Part of a small language model's weights: 2.81M parameters.
MLP neurons of a small language model. Each row is named by its layer, matrix (up: input weights) and neuron, and shows model dimensions 0-127. Each number is 500 + 40 x the weight over its row's rms, rounded and kept within 0 to 999. Numbers have three digits each.
After each neuron's rows, "fires on" lists the tokens most often at its 100 highest values on Wikipedia text that the model never trained on.

L10.up217:504524545473533536467506567472483459403504545460517519466497461596404534533501552535449513479495538437531466468501507443561440514456465504541507490481564508545490516426439509513488505496517492510493504471498471449457583479493510480474479455539530495499506523469410532494492452537556447539452518409592525536437510571476507397498521471513490502476492504522543520461537559548536524502459
fires on: "a ", "==", "Ac", "\n\n", "del", "L"

L9.up86:550508471431423456501471499519485468446508491501465479495517472506524510489434548493541526501546642500517485571518500519511463501553452566563490509444421473525483531512510490513553492496491521508479475461451522485528537431492472489429520515501474489496444506512510510486549462614543529525457470471536516445529520489481485504498505477513486615475533433469491509522566563500534535540523
fires on: "Pol", "ol", "comp", "a ", "Li", "Gen"

L5.up152:511492518489517402505508587499476480500482492438508460577469453486536482568541446478572444513498444517436520478464549511570550466439462463512438546584555488512450522460564491536540500449495544538507490493524483439516555486448533469526512541515539491484560481448484525497476528490471499562482563439459423502507548571474526480499600502547495503517543497573461492510545503454488415474492
fires on: "er", "at", "der", "mat", "stit"

L5.up62:428575541485473547428470508463504541472494515537542494461500488543507494454491555510592508442482503500480523517531506461508522543546431547538407455471449478517561469447482420497502478456497461505521538513502506540492537480500475487432473563470615579482423415491527463522507448502520503495512454482481519438505424540473479533531541469452479540507439514502573500564534526420537456499528
fires on: "gu", "sol", "ap", "comp", "Ab", "eng"

L5.up236:480493548509542524414554486538423558541461530484453504446522537535509556465496448466562530490476531556420505485500575507498484411444530409463494507499459553538512469467529536513523515495531609568496507514495528487436551565497541438613576506465485476491514541510454494486420526488537523533513490489509466434558518448548499468508569510450515528456453473505464528483479496497496511504525
fires on: "dec", "per", "orig", "rele", "bec", "retur"

L4.up119:496454451497435487459471489480476483492448520491463495461438529518576566494459488472432536532428520512501444501534528502505518453475497463501595501474577463443512481474618512590486495529504462523401480503465425527455522463526506570555476511518505425486515495493546496485483558519484501459500496584479531523461533472600569493500475496449536521507549475506556463465535535617499482543481
fires on: "t", "T", "ation", "Coun", "tain", "et"

L3.up178:556493430488502514522501496469524440519534540534543515511506504479494482485536469537481485491479472511415518513551464529500451601513536425471548494462417489529502470471424516515506551517489486475502529569475461499572492489598557450547516488470559562575559531502441570468531488415472508499489490512601446558433493466537502494540503460527552485491501480419456542449459497562455433508419
fires on: "est", "om", "new", "West", "rest", "politic"

L4.up69:452446452511547486543514564545529402457523514461486478481565510461529478464518468499526527479521565490467484451472497552522550524532496554587486525537520495602548506456568448428519482431485473498488545497475501501508491492470524445477557555524485548480488498498425454561510544479492498548428443474497540438502491540574552563481458533493520469513478397519412528424498456511576472422497
fires on: "M", "-"

L8.up88:604420503495533570488522434505437523486520480458472527496496491494532466521453458502579492437469502523500496484516527475502508482467570471521525459495449424463541481490513426509528561556412477519507514525446546485432472483433549509499513471486492496495554519409532525506539484534431516511523443463565599499488486471418546497494383513571484520537493505488533596520503497505517602485516
fires on: "ed", "oci", "ess", "im", "ir", "fer"

L3.up306:460565439444490436545467428473495535497575510552505585442416555490584505479562559551476504540469483603476521493501494521482454509519504532504488489530517477547543456489484521563509510409514503489458553535448499497473465544514477437529445477514441471534409541511512544491507452492539524480533534510439472536547468523437466505557496556478496477471408506536463550443443472470444489552474
fires on: "University ", "A ", "% ", "\n", "1", "\""

L4.up32:484574436497456495495489482454507543502484510502593549568484570507494455476507469520460529518559411501581470502541477507493464485524538540466447545534436494514503543525434461495511449531500462488524495500443516502383491508515525413520475441436485465558455556510429520490463505514493553508493526531485481473513477515513498527534512544481542584521560518471433436475491391538497467507513
fires on: "University ", "A ", "earch ", "ball ", "This ", "ment "

L10.up103:457501565455420483427498495549512529475523534534444503553503465451488516445492498484500453518566471502430428512528542505525473529458442527552494427522506543563489570527540574458512465568474512535474462542482522521504471471548504447466431537535533451535502451486527516503525500580434605424545565484558527439510429484527526508460551529491455517481513531470483506530559492495482452495517
fires on: "wh", "os", "do", "it", "iev", "is"

L4.up152:373474481499497493586534531542529465423470494471491526503489501526534505486528528475545542438479520457532456536484552523508458569433455516503489441474542533483505455554515535516525559516389523511523565557470520492427515510454497493473510545485542467509550487480497492564535416484486481512490503498559528532444415481500560516479477513479527474530477474502555456408417513533515591469530
fires on: "se", "Wh", "do", "Go", "otes "

L9.up72:544451470480526495478490548454529442468463510509524496550485471487502490531545530515576607437497545519400543402500516447449435426524519433497496490479468505462517484548473467525526517461498472588511483498554502514498550467456507515517504419480562459570538455483479568491524506476481487531455488511506506516478566502451515458507488533555525449472518521518477553506624501563543450518477
fires on: "y", "ed", "n", "ing", "le", "ri"

L9.up62:490503539515457550517532500465549439465538479528419480490569484544449483551553464428494495531425581439515463529501499429475498537459485483522536517493480437513547485555561492457501515494463556494524459504534412510558524557551458482448508534483465437534555515566413492455505555535537488478585494574437486462497586529472468535529520443517547514490483522516513510584503511473457501468495
fires on: "m", "em", "/", "um", "-", "z"

L9.up238:457526540473478464510486615465482405518508546533423534416502559523497519469521547462483557566459491459461532455548454505573452474444452501439448602417483464505474450485556511512454449470494439507523504510480528511499498503479573429454496520490504430475478494546494505456502545467511482497498590432548515553471504510475526543529522491504485562511476516517488441473576443537500506516516
fires on: "e", "ch", "g", "als", "tic"

L4.up120:479526480478486483431531431505526488522567572574536489549506537496443532485498465471536533522478528596485486470534534510511490499579519516490465456507507539486490483593509448491504438599454461483529443477480489463507522491527535538493530478500549493585540458523471503488449491547473479497472594475552491474503498447519552479565487442536517448537517567497463499481435453491577486444507
fires on: "is", "us", "Ge", "z", "e", "U"

L9.up29:502518476455503477508525449426491476499518537515504505496515504432574469446544528486520568580507415526532441480472438474488497441496491561483503554497510501529527540512414515512581513493496510477505441514525522556451519512522512506554477544500502437500434523462501479561514481461488501525476478584489524550526525498496527497534478472475449466511514570484444466455583486474531513434457
fires on: "an", "b", "le", "un", "iv"

L3.up226:522484584507480489398489467465481551436492486517513516448520418554492547479473528554477528515439498538411496444489557517462504548474534472473504453482489496497466518558470465538525508556480510518603526472553566430480456487544385523447481513514492558495522483427510520512439496530527503544450506492509502491474600501512520498545504470516481464541498527500556548549457484519462507521492
fires on: "And", "born ", "and", "David ", "ern", "ren"

L10.up92:512495501477566428506443453551547450535530492476447529441519531424487500448474499522538562523453509545477488446466513490534460470412521523521504541527452587551453527430469551442466525478514507448487522517512417513453486516468492511437490547640555478538500535460502525442496480505512484496483522441554493546588512521453500454524475443482445532519489606528490480493453484496489553558546
fires on: "C", "re", "l", "c", "F", "N"

L9.up23:497496451514561483477471484490495530499544571519442464455468448522493490569571473520606503548479594468515529456492546416481444481505513493485500499479472619554535515489501510523491502484440465482492507448462545535467465492541487489470506477577421412498524463496455541449454506519484483468478538504470489487487554577492431477607511528434561508568427556456525528428502504502484537488484
fires on: "m", "\n\n"

L10.up113:444530534537460462486570494423486466496533460462515438573533484487424580468456448527444416476564520534520502526495444563503493508489436484521506431451495456568507523552505463511489481496483510532556584534465548572469469565492549519448471423429456474543482547441476442424537438567494521552559424513511506494497493524556520582529484531489514454499431469472476479541512522469519440526474
fires on: "g", "d", "/ ", "s", "/", "i"

L5.up21:473484542532532545505545468513534446503412525506463460545457471537531590540444523503497507507506488464483523534505535549475479551418493420576468507495470486523406473492560478464479541481572541517507546478504564517395517485528500481494524491582572534543517507503467475497540525521447503508492430473459478429447484510515523514468504473534502441496438499509438511536479515459477424547522
fires on: "–", ".", "/", "a", "y"

L3.up26:488428476520455490488518456547536530522492463409546457529535526516480474525444546480488584582529482490457501478599551513527517477487489490552543493558504497475493440516481516466527536457546474510403482518513471471508520392472479462419403491587519529494568507506534463532449466478524445481493502533480456548518428458459524514480518526445450453515490556529498579552506528511518539518542
fires on: "fic", ".", "ign", "Spec", "play", "charac"

L8.up261:491543519485548515410511514508457445508508520473513467424446480452537560522430463415563521545536547479480461510435540488496423484511517511535536521466488521494466483483567459528465496424538546513468491497449527511429519521549520457471506484533454577491536512483548564514488412464533519484534493521478504493438501491533388479574504531466526470510478536616506503453528504510450504511479
fires on: "mon", "min", "ser", "vid", "stor", "m"

L3.up54:540484422479438515507544446484549474471618477593517482511484519479531491481503529497500559482521482521458499493521491546530448439417598478543547484519480513453624474490463456568497513531559540479499515449519512458525501510491525508461509507516435446549561500457444505506470520510516461515501425489515477393462496463478522521487502487537513518528494461488490481500562548512486503449515
fires on: "|---|---|---|---", "After ", "after ", "in ", "On ", "have "

L9.up44:539491514442515528500559460454530513579567506461435506505484517488492443526517487531477485477523438532462474519452488539573484542455556499447450510523516471428477514428475454500509503539494522545506485557439476509504490541496500472416546553442540417464498492432566542462474519432474476549495468486568570490444463506487439552484514543446550472502500498495540510525498532450567486515520
fires on: "att", "pre", "resp", "eg", "inter", "sub"

L5.up131:380461519501525509434502550520492472491437468498520483554494461533493477510444457473490525566422519530513500470496495460495465640460528540519517521450485483495487586502500505470479483532449493458499476437549534447506480477491474492494494538540501516479540480508537525480486548423450478558540476528517500564546547542584472548447472486535440581427507439519489528549532432419587460509493
fires on: "od", "'", "and ", "aw", "ed"

L3.up194:446476524436490471492530453482566501494531498496499483523491540524558526423544529479558520408413540477434495477524484535578531429488462493490550529496470534485463467529429451449435549512553506467534492524457475454456551430490540485570455497552538523565474517434506472451492536433539539544449523517455514497482457489499503511572464464524563481533465462472434550527454454492580439522474
fires on: "f", "\n", "- ", "oc", "Spec"

L9.up166:513507512550513574566548475453459466470511523451546474499444499536510574484427426486493460573414491506489484508515444511474491459412496585491551511491576525594444525514499551467570538538449497498481530489521516484518489491443480432510526500493415549451534464555535547523568467528481523526595550517557522471554434548469419468519487453556395469513471524491526443454503463494540501531487
fires on: "mon", "il", "Wil", "Mon", "on", "ol"

L10.up161:450543471553606443467530518521510402544507536495534458515454456424534523517511466476514503484524516516525495554543495518530435493483522532542489517418492520503448505515480462479514479476433492457464468561445489523515460502553513494483474497471508457415500481444553538467566503461448494529391524541508547541529482598553451459483534531554510469490485485476525521535510539560509459539522
fires on: "p", "at ", "igh", "cl", "″"

L4.up132:611476528451504488449565521486480500517490550524477484515480550412478511510444474505392485550546537437487485489522580518522482555520582439566481441573489474476549536518461481547488476532469563482587384530500485461543468529512513558455544498454446478494548489521479496455496484585439478509535511517483569523481552470469527554480524440470500513501451489568447519477484471566485497471510
fires on: "=", "im", "rem", "• ", "For"

L3.up66:514519472525512463496502496480482525502499459539469445467499498543570473415454602498510534508505492540416513454473521524560501519504508512486539561516495531474536502540492557543491474569476476456536512421571451525545495494518482541494439497566545473445491525518499514531551464485426474537450529510488534509422484475534562499515507465483441482488444463478453544564480409499526497501521
fires on: "F", "201", "dis", "202"

L4.up234:506531527434469458452465457543471532437558502576456511532479516559584483470467507545476455534469552503495496388531550570484478534467509512552545438489500496537539453531511462487523522447437529522525492446485491511436426513547424483461504497512586499532509423481559462505478512530491526467513534502436446522516533539463548490478526458501430457524495492495518515487526606482603510555461
fires on: "st", "St", "li", "hum", "(", "sp"

L9.up255:453525497478428482481500578458495528490479530424490506507562498519507542524515486494457482553425605476556433505456540427489581481487528541523468462575471492526588473503481493415508512513468478411521505477489434563448445542448493524515457523567509479549457523475556543496499509498482506462498481570545440481458466549518534536499515539509509514498454486534519442492498557474486552574502
fires on: "l", "in ", "o", "s", "m"

L10.up242:561503515529543491450532541472440554520514498485545477469492551475543473555492515446511491526592576508485467473496511494485488457456454494511420432527427529520541503516512415482540501468490474494450466538540481467459456511531465463548430475463397543491537510511568503528556466574562481526519433527457483492539483471502505437477579530460543435543485492459475552523464485471528542485522
fires on: "d", "end", "ograph", "st", "follow"

L5.up14:473512504516462464500484535509517445513467477498492498488572429496532517482501526539617495464488534510529506428566421432477419477522434513543429540455513424496567455464559433440524521443575514536472513573509471539476461459523470392471481523527490539534475531525462491524502537448471497535558518512522474473472451479565482534515480508511506525409538465502511535509514508490514493533485
fires on: "ad", "ex", "of", "de", "em"

L10.up121:479418560405521511494503452485467471471504488524515444465417468592437415538518454462473504514519506524532517431591557482517467535529513500478499374520564545484512507493526517447495546542411539464516485538424476485468520606526556443532489514518477454593546489502507494462514484517550541489504521521494479460461502457464493485546504491508516507465505518494447510501490475622471544553578
fires on: "pl", "ov", "n", "fl", "j"

L3.up267:472499492461469516486588495511497531460539613535527518471467519517518504476515501532556530544453525541458457471484475477492439539463470475569456509550600445504460577555517455519512508465491558509505491502478489524446472524596520484514475493488499481472453545509521492534494507506468502510492476511459481514471543519539530511519407547398581467504469552533559494502519492563401529471497
fires on: "be", "se", "Gre", "Mar", "us"

L8.up197:453494431465511530529521459451511471495536559540492527508504562511494465486561491513495504475496512591559538480513523464551560514551496507478453493473466476559507462488470481514599522600402509524487454533492535502500544568522432494450547515443520493418504493482495509470430546532486532540517461421520512476486376516524537482583455473509488497495472488518517552463502541472430426442495
fires on: "l", "er", "e", "9", "est"

L5.up194:470538495446510485423503453554519469486539535475487574431466480569512524521435495531490523573476516470449533500487556484533497479478517502613435457521503557469501559547525473504520581461485480500517495504554446479472551531509505505433482476588488481425479591470487566491474495468484422504511561511503477475479533563450546517488535503504436511482471490487529441445486451469533501499603
fires on: "As ", "re", "\n\n", "and ", "first ", "then "

L4.up122:520446477556544506544502509400540541482486531585537532527504545503461553550557496475545518538503526439468472508489463528428493479463464473526476510486502503518509507514495495455493542535512497460553553506555512486394526537437515427385464495530474471414487509461529490543503553496463569442434463527492428546453556475472432565501512497476521511525467473504577493520531467514484514528480
fires on: "than ", "before ", "after ", "would ", "until ", "ally "

L3.up280:509492449486478497496464453506570511527453495501491444530485509542550487465484440505562449459520537508446482454498549542478502486416541527551533501516531531479542458420564538512552516501550427486460528485496469529461480517494445518475560468519538449531474483544458452600469463572453543441475465441535542514481555510531549552568548504492435397551543484464542544509457559429487446486519
fires on: "over", "–", "to ", "/"

L4.up88:495475513472565477639474491473536519501476501477389490580465544512507487439544591499491471471433551474484515575520486546502519487505521548476519497559492462533537517466482457512552560489559513418565426497522480513486553520475472484469517471484428475466541476495466461573494486543431507468514504482421464520536515487506480509519480533548451484523525532446541493475490525483463520538421
fires on: ":", " ", "/", "\"", ": ", ", "

L3.up175:467478493462441481445479498449536469496497540522462535503508531497522449506507476521421526486487555474487505625574515566489568500435497526527507517482462504576548474465486445492542434464551462483516523454474491478453495472506481522515485504422504542503518496450464484425562514575478528541417578521432466501507585542566530540546500458491486539435432511452558570504516540461502472545498
fires on: "(", "6", "St", "4", ", ", "9"

L8.up0:494561494495468496508494445441449549475392439517455507434510490543503443551478443573500466563535475547497509534431523477462522468527583493455417471480576441474508561523519458488454502445483527506537498441474481468495497483456477530507518470505520560456464446508544465554514494472460475472499439484502508492504473495496583492538540488503490481526463470506454502493460487545534455491575
fires on: "t", "of ", "Sen", "it", "ut", "en"

L3.up16:509491536490475562515465499491539456523515544548484563500530529537595507497504488477509532420533505434474493449608449505555478595428561515496485492542532494496488504515501419599527498473507467511486497534547512486498489560541449419504474478418508484509561498529503444452536429460558504516469454470488481497488494511517549500496481471479484469506488488506479505485600493465454563491455
fires on: "des", "mus", "arch", "\n\n", "atr", "— "

L5.up183:424484463444433520520562479537529497579518531509490486453463593464514507481519505529470491494512579468475478475524467405538481540435488549543451465468457475483518480457491564489483509504490531497488450464534543533544514521523570541481499446454423497541519526552514494558473590529491575550493481494425471502482438554495508453549471500544517502578467501441506538442464411515543451466504
fires on: ", ", "–", "v", "ew"

L3.up229:487477443555530484552507494480577541586538472418436521570486471433438503520488500450460507521432472487448488481546474468490499533493467505458490478460488442522513467519467494460489495561457548540477458499378457445572527466469523521503558504504506500507568493564494491476476495505474544496564445461539502491531566524513491390479471450490570523592556479505514481461459482540488441456566
fires on: ", ", "Con", "pl", "El", "serv", "Di"

L4.up23:505477458445570441569444512462469471534545539555481442529529475484559508500424525484454470460509519484436491533491545481477437473494537506483425549495509492543543440473486486488578518422479519418517518482514499555543543489506529510515461553553527436565498477597448474456546455482516478490477514478495525385537461511558493489519460501555448453488480510529485485554557490478548478554484
fires on: "F", "iss"

L3.up68:546483537486485495501496485593493491513491503488551492432477529449496445430463482530505539427571460474491441374562484489527506534565534486541473545518498458512501508526465456517507461549508527455568456500468529517489489587444469420502481526435475496500527521485489522518489487602532521580568452416495533449490539489482493516613496539525518567521535529470540529521506379510522461470450
fires on: "im", "to "

L5.up225:486573515526514513499468444501531464511515529549525506532479466442526544458506482502562523506502486472518466482509471503521465543428495610546446505482463498469440456482484485498470502477478507499493517586480404513528467522502522524482577458534512521399446543476510494531531508487480609549476550559532408417453552486561488495517559512499449548497477487566528442550442473480525489501603
fires on: "me", "y", "ver", "A ", "k", "pro"

L3.up136:538493487434401485472453556466534511519496488495539427494478502444490468411492479421529535443544503464558494448527531436564536490451554564566459490503530459517442504469491502526521530520457448573522489464520469540484504528504501456457505459521463514482542492493430482465530543488490557565513490506527532557510528487578565479474527512529560529447447516534512475475490473571520471404528
fires on: "pr", "ep", "char", "ool"

L4.up237:507563531464449463480400478507448481462437558459499571499487458502531483474462608509465492531475493482537522497538489511540482514490493543598463475464524464515558520494506464518616518462513478473508498439487536537441480479528545451507510486514540487456423614474521542546531514504510432497440539479460536448463466513580517436561538555478467447559495485486555469500494464495495504547526
fires on: "Ar", "ti", "U", "fir", "most ", "all "

L3.up96:410517479454498478506519487455506489509573488544459483515501509458470472500474472525510513495429504547537497525551548499480546428454443493548557539494521523476472464442489559527516515532505531379526547483516520496558583460487423499540480450481514508519484533474470466490495446479464516522515501426449518433521516523540459464551544475514519609477536526457457505504407474459583504496520
fires on: "- ", "\n", ": ", "Spec", "V", "F"

L4.up116:495540463470422480599518511461484537470500545493527512519451520464489518554481424450537505498482508505460413558513459452491553540446479453527516506490544514507550605513477565480472448472499516502498542532536577467508509484565496505548548442575497441536516513519475508487502539496493496504469471449458538393444496469505553463510573498537461455490566565573489463480556471491543520404422
fires on: "os", "us", "á", "is", "es"

L5.up55:476559418477470485508535467455542504456518478466460427430499453436475511541502496503581505555518543550482437454490515502518471449481499480519543505490543489530509558545511517486446492464526524494520505529454469494486563494531460454562476479490529563440568477472533525544480430469502463470426512481504449535511460519571540497530468496500443465500459545479434576465420567477549535525517
fires on: "ber", "z", "an", "ut", "en"

L10.up230:428526561507530574511487519517533435488469552500519476466510574439458470520490506513542448576474584484546515459477512505483518464508500525544456581492547566578500513375509518489505504566451531492514427515483460559467459537491502518554542496460472504523467533484508439525483447454525489486459426463484523563485442467519557530525504463479528473558458421508489468483500487382514510525491
fires on: "C", "c"

L9.up138:453505529487510533589460467441532518475499465547515487425529498529508445517560460430480521506461463465501519565501490494492536500492526474498510494494529492431499458481512456540517542473482472501510545534526505476409514504547528434524509439521529546456434513530479554510442538527457491519570453484516566488500394407472437540479505546490467531547508452471571581475562490374497467483419
fires on: "em", "ind", "ed", "id", "con"

L4.up194:529534510555447479514488525569483468439456568510431449560530472516519471477471520449494499518479501502457507565433568533457494451504548561503452518406525509497492491441453543524480494519479555447516531493511452541529500502527524491492506521472536473529480567529480519489559555523551525451553453550467484446500501480529506523546532514528496487534433464540533456539467493435547483521428
fires on: "li", "dem", "gu", "mov", "Dem"

L5.up139:515524483517505481534455505548498492553550483562507447480541564491522543477449550521520508485459513458466444570472478501491510486441448495491521539511423506556468505533487455445534539455486412445496538532489475553469539474521473493540455493479478485541543604492484393512530522568432486530502494476495403492480518462516481500485545508465468605479553479527533388502563545421507453568535
fires on: "and ", "ra", "4", "e", ") "

L3.up19:462479471520506459498484488538489532513509480481517565590607449500513516550499451441470450517472539466492532485536525524464428489541517520498512497529459460476559481541585481489560552547450586570471564438540505466479518433550569489418428546499484507518488560463450491445467532520546501525566464514518500546522515472471456457445500430521513474463465519482516574483501499423502472480483
fires on: "Fil", "200", "Govern", "Of", "appear", "Ed"

L8.up154:494545504491453492487561488590536462443528455417511506505451523488506447494520472482505585493520499509501445486548472515429586452487536544518537521489514517559550442486443499515507440453575519535495455491516507482441497417524503528444515481579485435523436480534525455418516514471525516426480487586449454495482561491537501539433498483494429509536543485550438517435521486592489527555478
fires on: "b", "duc", "l", "oun", "ib"

L9.up19:500602558508424464466547500462504479448505512455436505487478486452452528523465513546457491408516454522469607470510486501510514500535484577495493486546528523548521522553478463536523489472435527554463504455508560518470530566576559555503531495436516569475456492484551492580501434510513502487439549473474515493470512474535487511450542492548473566478472524546519491491432503453467536444551
fires on: "in ", "of ", "h", "at ", "ol", "ear "

L3.up293:464481548496546374476481489476533468485517455455579426507475491469495524536547439450466442503446514515519533524484520501462497440433517521452440497540518483417538504481504485479552481509476545504490459577521573555512458531516502536464430554596475477546546501443575500453473517499519512491424423523501484461490533502472559433552574474504510450540472442519469451523521579552515558486462
fires on: "pl", "Pl", "Cl", "n"

L3.up314:486496520472555518483508438516518531510488546479486498486488493487487576486513482444429538532496581475453487469524486475463494437421427538497494526440473485474456477540519549513488479486472612500528520511563451463465504432536467475465519552580475572539465414458498505483447496515551567522575437482476531517501485537559457499512485455510536490512488531489493449502548568454538530604473
fires on: "pol", "bo", "Mon", "mon", "roc", "ax"

L5.up229:414519436562509564528509503428494565514499516550495515553497505528600488440483542476471495565582441514485525496543517505473458518475496464483485506432516491450547483491492442500521474482525581433497468540526456471499508527545496456485524504461499488565497519476492415473503538440457534517511492516497504425519457488514480570498586465508473499466528511506540425561504473506579503535540
fires on: "St", "co", "st", "t"

L9.up83:502531520498465488529456504519553460497449520490527496455466512488437499489582500489492482532501460500545537502408561491479445490431501483506474523536547520468454580485525527440634478490483395499533519501486514436418478480502523550507462539524479456526511503561486443397516526525511490491469565512513474504505489531469547556471596552472451485473433483547416490426451483505554520495547
fires on: "J", "L", "w", "h", "re", "j"

L3.up218:467473398518551477570414461565508522573508486415500521439470628469520421479552413504440554462544555494561479473542503497496425417457486499496462462469520429537529532462517500501544436584492520464489459495520485468492540543505547512538502461448477434513530545519501500516541499489519470500545506507514485507469464487511511472571520461512531536536541467571446480489476543465501531499468
fires on: "C", "c", "number ", "^{"

L5.up24:502516467507499530519504531530522514541484540550483506550516481455531563448451429509553503500508548474532435441491533503422432495449500474509562581531504572515450493458466525489510500478535572524462478528515441424388550551528486501410519569486523500498462497489497433411465488511390543492491506556536505470482536545493570578436518497488517494497416490573519470491464597463492473515584
fires on: "h", "dr", "re", "sh", "d", "el"

L4.up280:478611569476500495481466497574479454481500486518513535486518507494561542484464493508491503544469475565464414444461444493534492450499502494563492519501413479460536522431566472497459559510530420502502467541455497493475473501420537504555515412501505470541510587466510504534499513482545428514517512532486525504507489459462527434471462553398550463580505558533490426513485489557543540528506
fires on: ".", "s", "cer", "Med", "iti", "For"

L10.up256:473515520467520489465532472562485513515477477535596517507550484537496499552545586419440472499398445468457513511547505519451428449477491511553505539559458485555552515537450537491487559443504483476500508500474479499466464477539535510488524540504553530507445489478505464521448500455435491492488427455510505516534498487491504500514546528403492457488467581528545499507481579458498518507475
fires on: "ab", "acc", "f", "gu", "nec"

L3.up33:510515461493509538526530465542480511520470506451413521435445506521513439536519555490433525516422524491447510570475552503493508490462524461468507442487521463511572534452459484495513570425536528470584497504514476479494557514461488487491465573464436460557583446591433519484528403445463483491517454526502466553554531515575500447569404502474556437516508454529493486483477556479539491482509
fires on: "ad ", "ity ", "ar ", "out ", "age ", "ick "

L3.up78:468411523502525487462456553478508548495459542572487572496466456500489516509444460481418513528444509507542507516515485490500461517481458563476482526451461522498533525515549435465455445417533524489511500500536519552466514454536509508510467509510612469416569486523582503537471444558488493485526570477490496444549562427493533494561508567490509523486521519439558477457499529469466470576468
fires on: "December ", "June ", "Le", "November ", "October ", "Se"

L5.up259:504543490587414531455609552447477537461433547511536471477514510486516470488559483504470544510463566499474490493448470476448471519500455498479449492490538532531533521538515436536516461534432484450456533501564469472446431463496504461530557510458454567546492536520493497522472597390439590593462526497506504445483509508465493487478494521581524465497524506531483519502560530446529432454508
fires on: "s", "ep", "os"

L4.up124:523466474461525520454495526480466504517483493511417525500497513493528494494599537534484536536553461500466473447533481531440530514431523452553485553481431508540436556493531460525501452509483533493482472485518519425412470546538542421542484542561578529439541505448417522511484502513479510555537547437462548538583510494494452532501531457501493496435449474458460482517481499523454448477575
fires on: "\n", "S", "amp", "US", "A", "found "

L9.up109:513547565515507506443465444472533495589497498513433571431487579427486428535532471454507473507446477542460487453514517496535533494490491493549551517526456582483502505563557561523557516474455498534486518513543444536483416458481444574497516551475549474472430503552540488419494502471529539484439524481515457523458505467463494504581453564544537497530541500498476537480507493551445524465539
fires on: "th", "tor", "il", "ó", "en"

L8.up233:540497428543543529471457546478517501541429499423525462548505450548540476471547561539456516500452508429498444532498516502515506481471511584615464478530439507501481548437434447519542516490487484525482448501521499467489489432491488417441497510436564530463450498455554561491446479491541521515464492520531536543497459463487495515460630542466531489497503497485434469539559571495434541542494
fires on: "sec", "dep", "int", "p", "at", "resp"

L3.up313:504509401480520524494509490502507536453456471489451492527521513540502496478511498457483495511551483530415443547584503527465507434489474522516567529627440521507438477430427455468530501549461479490507440544463544535472555518508528550496470517545489451511479556476496497486457538507445510482497500436466482482460515454518493504473445499483523437386497565480474542512586523512549443546524
fires on: ".", "not ", "it ", "ress ", "them ", "music "

L8.up230:475541554493392502513589488528440503523509497464415494500527493528532437521513477477515458509512499492463541539524495504501464506498469509446481553545568521533474517519553526478556541496449522484431523512558542576501465456567460438466535449410541500505455510466529493505570567422456556520507507491462555561464427488493433467464480491480486525572523509506574467537511512499529497438552
fires on: "w", "st", "est ", "show"